Part of a small language model's weights: 8 heads of 64 (4 for keys and values), RMSNorm before each block.
MLP neurons of a small language model. Each row is named by its layer, matrix (gate and up: input weights) and neuron, and shows model dimensions 96-223. Each number is 128 + 24 x the weight over its row's rms, rounded and kept within 0 to 255. Numbers have three digits each. A neuron's up and down rows have the sign that makes its largest values positive.
Before each neuron's rows, "fires in" lists the words (lower case) most often at its 100 highest values on Wikipedia text that the model never trained on. A number after a token or word is its count.

fires in: "the" 66
L5.gate569:104130102121138079130121100128136147124139128138115114169120080105140149109124134121126126169117144135130107190099135171113117135127103141129138114119167126128096121165149146124148160149120139126129106160145126145145153119158094089131177168133121128081142159124115096123135131153134124124135131139119121139160113143140115134081136090149134110076177106124118151145156090168128149132113
L5.up569:109126126132112140138120163124108113141116142164073114132162133108126140133113160106108121138117142162122114127117138116122152086112141153156138149100172084138091132133133114132160132139130103113091162110165155107089102142139132147132122113147116092108130118144117116113135130174142139082137080116139141141128089110116136143107148146096132124160150153120127083126143170129089135109149

fires in: "as" 24, "is" 16, "are" 13, "and" 12, "was" 8
L5.gate407:115139111135119106143150108144149156160145115105109176124137100150107151142080090124136166109131162132113162115120140133118146120144107146181154071133122129111157136135152141094120093128167139114165154106145137165173151103085138109119132133118160113092135152179111120117119133156094088135145136128134136144105121149123093078138153149137108072156109128138137132134109149137113138126124
L5.up407:140215114106151141155105093135124102167136105153117127157150149142126146116106130137124126099109134139123125108113148128095109115132087153157146160125130111120135135144149142135135117119134052134118152145094134146096107128120116151132130127147176158145117117120152131131099140140118187119134135134112158155156134120129148118145154100122083104118084094149103146136104108137170092166137

fires in: "an" 94
L5.gate242:153146167095141104148151192114123099095140168124155155156175107136107085137123113106067106087127122139124170113153134099111113139134115141111212094105182145086133127105135180131117096096095141152116142138130125127143148145147127129103078131144092121167140121106090166162144109123161123129147119134154126132144107083125125142115123099109113116112179097121103149124131101113147158147165
L5.up242:122161128113168127125118127124117099110140112168114150132107167125127094109152104140105155135120134147125166132096118136126160144159111118128170186131137147128037158142107159126114165166098120148131117116114153116134137132120189093070077100131117178160151197182125112173115097151086144094146114104123137128142186119115127129123110132116130140150115097130147122167113140138129106133103

fires in: "a" 39, "an" 19
L5.gate548:107150132109109135116127137120076129142090138124115137132110099103105115123109160122138180125129112162139168102170121120119139104113081137098163120122153146114131132131125073100161112109155110091102157156123117121092119150173133104066155104113160122186131128096131093118132110145148133127100143148127124102151183106143158131126095102084114150140136087136135108104138117092157173115097
L5.up548:116128125113137125157156099161141087095130104131149135147101110088092148130107158150168120158097116137098173106114153132100115138114092131138142151122119111148101147145095114148127150119101109080114154133128089131136114145134107083085150117141122129146149075162159114141151165118142155111114143153130102126114128119117130108100114095125090133169106132082159113130108099150119116133093

fires in: "a" 19, "the" 18, "two" 8, "it" 6, "one" 5, "no" 5
L5.gate278:170132123152095097114141159120120134143137145095129108064122174129115114144140131138150173119165106142124136110135137126125170112133110158112135120137183125127121083140113124092148128093118139138143082111141128114140132103095116141098094118076154161083126149120126156080108178088130130141128145134129105142165128130134127112123130142132161155160137143109135120129147131151134153099169
L5.up278:137130121169133137133089153151128157132099073136141108107139129121113084143087181148139123111140149140162142111143107112073165128108135106096137131117158117152112129108143123108151126111133155144117099142181148158167098157174149152182147126079143112124174103111159125119113142090127181088100132152084149150142107107140092113134122143167099163136153134114122137088172162161128132110169

fires in: "the" 39, "his" 11, "s" 6
L5.gate1736:154113170121095095106086159139136112125127129161109147142158142093141162114116154123132158149105135167138109143156149142140107125137112114125199151153098179174108145135143132141128106111129150125115090146183141137183125136125160103147107135084168098119098131147111156123106143131116123119104145119149134127110125146149162114175139097126130117139120142155075090105121108150179150136123
L5.up1736:164108124135145095124088121159100120149131101104097132138107139064151116129054111124103154121101160150166132115144102171120145098131111134135144131180133128126134124152138149117078104122108169160131108120112100130133127125146130118162124166083118100131084120148160142100138146139151115083140134123143123141105173141163134117150134109100065123128130105139125104133129166138135157104173

fires in: "a" 68, "the" 10, "an" 6
L5.gate1610:123132166141143094140102107116149125148151134127098069129155106103117136134116117110152142137112115143153134152125161106201148126085122129133173111099161120167103141088121126144121101139111117093117085102143142140118104119101123125143112110132135113129124161073148141145107150136137171121148084149148077104177111143135149162092136127101143102139070120118126102101087135125147129106136
L5.up1610:117165105090100153123143125134105115165149151156100132085113087138098163149100097108116152148118127132164145131148093123108117133137141066113123106116108111126136139152167095130141153097123110148116154127133129125153135115111136128113118121141126122153093133147109135152146107147120153143093132193101086130108159120127114136135105170100084153165120087118129112146115125126110122144140

fires in: "out" 22, "up" 17, "off" 7, "over" 5, "down" 4
L5.gate1517:154136141140115035142100130139128120105154145140133053153173146112125171103102135140126136114149146122137115122097139137153123182138152144116134160123107124172138121094138100083127131129118155114186101116154087131111148123111150126115131121107133124118133111106129146151138118122144102112156104123126148165126089150119118097106148126123166108122147124131138113125141149155152121128145
L5.up1517:134150152131175126124120138138119112113113101172135071109117134096107146148115122102116128143108115140118144161131128151142109129124152106092120159118105089145126112116147134122129155113130175132208139128167079143119166146135103109129122110170127097123164100155146135094132137134114115083138106128132142123144113098117097107149118088135150099113142119170149129155088125099084134100173

fires in: "his" 41, "the" 9, "its" 7, "their" 6, "her" 4
L5.gate589:096114069131133155113137137098131158147095117086137157167116102153129117148157092130135102120116100123100076097111132149074120147125106182125111122114136126151135128119112110127168166100102085111156139092141132142143152116120111153177122129139135106090105156132131106082160144147122080131157206146131101132116118121124174141113095093157132142124137121127128122094150140139108106139109
L5.up589:136104115112097148178122163123159091094102098097120112134105131124073124127116087156127112103138134133129098138122169142113140160121127171158120153139111146158115151090100123146158143136136131142135115107120147134121135156130119136116129133097149151144105144160139137120123155126108134136134184113103126142125119130144121140111108153130126135119144129123129102065134116132150134127076

fires in: "the" 35, "of" 25, "and" 10, "his" 7, "s" 4
L5.gate982:127133159094137132151166106119125138132154106107072159140092127099135102123122135106126097082111114121161102159136135120125158146112094153100087099138105084124107147104139117146104096124103123135117106155156125134133157185146103132125120132129144129145140134155150104147115102165126102130169137114095112115088122090180131158121077141105100150161154173135148119148132144114127145131144
L5.up982:133131129139138113108140081130132145106171104124117145161099139138137080137104117086099080104168162151135098145163163121097151152119100130142120141131149080121144125123119091141135089108121146110138158127141133112143097132162100150132121128117134172118167149091112131151132151134160152156116135127093111129146146123105052116128124127131110094117126165121156092125136116157161140160114

fires in: "the" 70, "s" 6, "a" 6
L5.gate307:152115133133118161162123101110132141127139141122144086129113157150085154123114166104111095188122151144131124100132099081087143109127100139174098126117143081113104133111157119116105087138151145137141146145160146134104145118128160151085115195150095112157102106117093149102140154158170109135117130167109118175122112094107139120103155132099090146139161150073128069111163104162079135175124
L5.up307:116142106130096157139101113112128138154148098101149149130118142155129135152106135116135136146082106128137092113162146133117161135108101163167137145147165086131114141125114138170153163126155107145146128164125163122135131151129126136150090095130140100137145088135149131133133141102104111111106139160142085114149159143115087170118126122121153147110125133114146122091142103149154090157153

fires in: "21" 15, "31" 9, "22" 9, "1" 8, "11" 5, "310" 4
L5.gate169:071138104118111152122088128169134143156065166078126112133128105118126157132128126128117109154125119143126111119100114106085115075081121113130156117109154111155111132128099117154119133138148108142134088157101133106155154118143120144129125136137131141116128127173139138125150137155150096111093166160111107124107142123147149160105139133198102107144142173120091105141109145166136185157159
L5.up169:146083175098133115120139142111114108130125077133119148141121155153102103110123127153112162115122161143148131119119112148158149137103123116121104094142121149089145085156140120108114114101124136129130114107142104134125115105115152124120135150120151133142140104135136158110122161111101140135087084161140112157143112147132124107167122152112136148118164102160133111140118085142134112075152

fires in: "by" 30, "the" 17, "of" 15, "at" 11, "from" 10, "with" 6
L5.gate535:136105078140112084098181133119127142107158110193153117172165126144124145124135148107136091146155163116146130177163138138134099131119101141139132127127151130154100098132170118090092116103151190151129173081149153123140125100109127145144096123115134116149144135113116136127081097132124144105107123117122139156118171109144111120097122128122108153100134106140073120120124089109091118117099
L5.up535:131169087127122147131145131085139139133131139124120126161110104113109119132159126137162114120103136137110100149127098113139131124107123121129095138118150106146157161122096137128149098147137098127082106120127124148108143110149095111153130127104092135115101145063121131162134128141154167119144180139122186127124123117148167119128154122113148129092185124120079143149125124140152171176059

fires in: "and" 78, "then" 7, "later" 4
L5.gate174:161117136116154116134086115139146168094142134091147133099108114108150156128145108116118071127108115159143099152118120123090117114153061138113145122147096125089096142087158150125107161105125120107125167100130157133103176139151138143106138121122101121185134120140096161113087128124131126158128099082132071154139159126144127090101112132152137166107135112135149127166128090172137132106123
L5.up174:135175111176111125099136094120107142109148137111138146104088064131128144102128129060066102112149137118101115081071114133101112122133109112138129124107089085159105163176136146094130121137099127106137138168122182141110103103179137152114094102119160088135111176145191135126093102145139127181136108112109137145105148079154135154113123122150113077084156127155103123115130114118134089126120

fires in: "his" 29, "her" 19, "she" 7, "s" 4, "he" 4, "their" 4
L5.gate378:072147101161133134196168157128121123086128132128122180110125122143099140154078096104091184097119146142121120131154183145145096126157128113090116082126140177104103109128177126101138138091125127132117146121152142139113177133131100158124125146131122113156130110121137158130158142133100118146087191157131148130120118132159114153152085104099119128121093109119121136144146169111120138133144
L5.up378:137131157137110105167103156138105074125123134142125160136120133092138135090110167145086121152126135180036162161139110081119105104096119120119109139127123065175141185118176138093143139148141103122187176105132134086175127129136162121144131120119108097141162151113129156132115135060114108126090111105143131107124146139140120119115138145122150133170106109133099092127099147119178123128124

fires in: "a" 37, "well" 27
L5.gate180:110112142108129129134119127117095134110133141126123107145122127125123152148144147159147192145131149151143119107174134135182114129095117111135104179147146137133082144150108159103127141128140153147156134122071116137133122177128140176119154113149115070126086170111116125090149145144145134090155127157168093112135136107133181094127166090100072136129125092114151127155150159136097097143110
L5.up180:151113136123129169131140123101172147146090165143128106114173141132130109102091145127156151136142107121135130110129147118113153129103136152100108157142106153159129117130120128164138113159132113125142140117129074172114098135122150127149064140154062114136122144111120144135108118125182120104117167176141145121151099129132121083121104109085159176113162110138185135113129112123102151112151

fires in: "the" 35, "in" 14, "with" 4
L5.gate861:151146120131145108066103127118149125101114145145101067150111137078119114155091117160134112120141121143142129120121113143162154108161104139103155180119121129137134129140090111129115101120149111160108167106145119150143167128144140155135120138113112108138174116137137149147130149124137169057136168120096104123133132126145158121139105100165118143157124140120108110130129121118069176131142
L5.up861:105124102122147127100093107100131094144108156119120078117107145182127116133149138165141145144142120129104143090119100169099104155138142136104139132118133119126135147150117119093147179134119129110121153110121117132128123166217140151095157105110161148126146161149101134125093150142153135106100157128117101133090131123113130108144102137148120116096113123156113184144130116107079166127145

fires in: "the" 45, "his" 15, "and" 10, "their" 6, "s" 6
L5.gate1042:155121137160129107122105088098132132115104104108121143146076104089085104142091139109142126101117127141087163140096117127113115130096113128120089187092147145117108135132138143153167118126146124162143129132108124100142137187111125179108107166063141139139161110136100115141140169141119105132132115084135133107147152140149117118136102114129123121134120143161153125120147129143152148115135
L5.up1042:146136123122145162142148147078149165114105070139146101143085086120110115140136112151122126135087095115154119130178122142157102146056154117181157154105138157112117138142133185174190123142108117170120115098094113103147115157149122125104096128142114128122126120128121093104183135133141120104125146154116152134098106133124123155128111112128106138141115135105131144112140119096158143100121

fires in: "on" 28, "in" 23, "to" 5, "as" 4, "following" 4
L5.gate915:104136108096106120103123134138126135139155166065085144150107119124097128145117145128150081108130147109124128117105100119115153146142095150141132155129095131164137116141087145079112098106155134142121151099108133168110118115098183173173117159137156145116138165132140111143124114130112147075133110177110169135151180129147136147138172175128120094137157165132150115095159082145175109129152
L5.up915:113141124142126122165137144126109084121110114140172143089156116171153153127113139096123176141165112134158121139125146136129120137126132130150125101163120153124136116151156148100119112116142104075107116130119130118153098104109106139113077128135098145133161123140112129106124130125110123160114151072122079145154114178115103116111089121160119166086133169137123152165107141088140177114100

fires in: "the" 37, "with" 14, "where" 13, "a" 5, "which" 4
L5.gate708:125126091097087109101154114104109086122111117129091123136154167098152158128134093129087102160097142092133108110144127107128107123131121102132123106129151144107150111119096138101118110092144133121125163163135098089109186093139109128146107132116127116116124110093087146150129157099158068131129093123099122138082109123136114092124107166122100127137078131098101098132118121116122111117119
L5.up708:140130117104130135092165113113103124145130095111113147115138157118110127135120057109138069134079196087133097169149138090116112140117142140124105141150137150124129136098134128126103064139148113128133123160097147113160152128085147112142128115103113129129120134118105116131152127137114097130135141108116114153129151143115146113105163107113116130144078117080171103179120138112105141137120

fires in: "as" 81, "too" 5
L5.gate1089:122146114112107133150116142128109123132095138129114174138116144118120172154174123197150110114102149075168157086136136139081081115178100105108157112159106164104145112154148125134093087185126099158162163134115151127132141095082146124134140147129116157139133150131152113145115109164148127093127174079150114115150139140134101120153164082112139137112161119132147131164113099105140131116086
L5.up1089:118132139150113178112095094147090111134136133109182169125126101150117129124138156138170138112128133131135106120094094101078118123102100100133128132153165180096129140160105114118136115093095140106142120106144165121101155136154138129170162115115150143096140154100132159150158149157081175135152110132152108147164159143138143137152166129107157150125162107123130165157094106106144127143124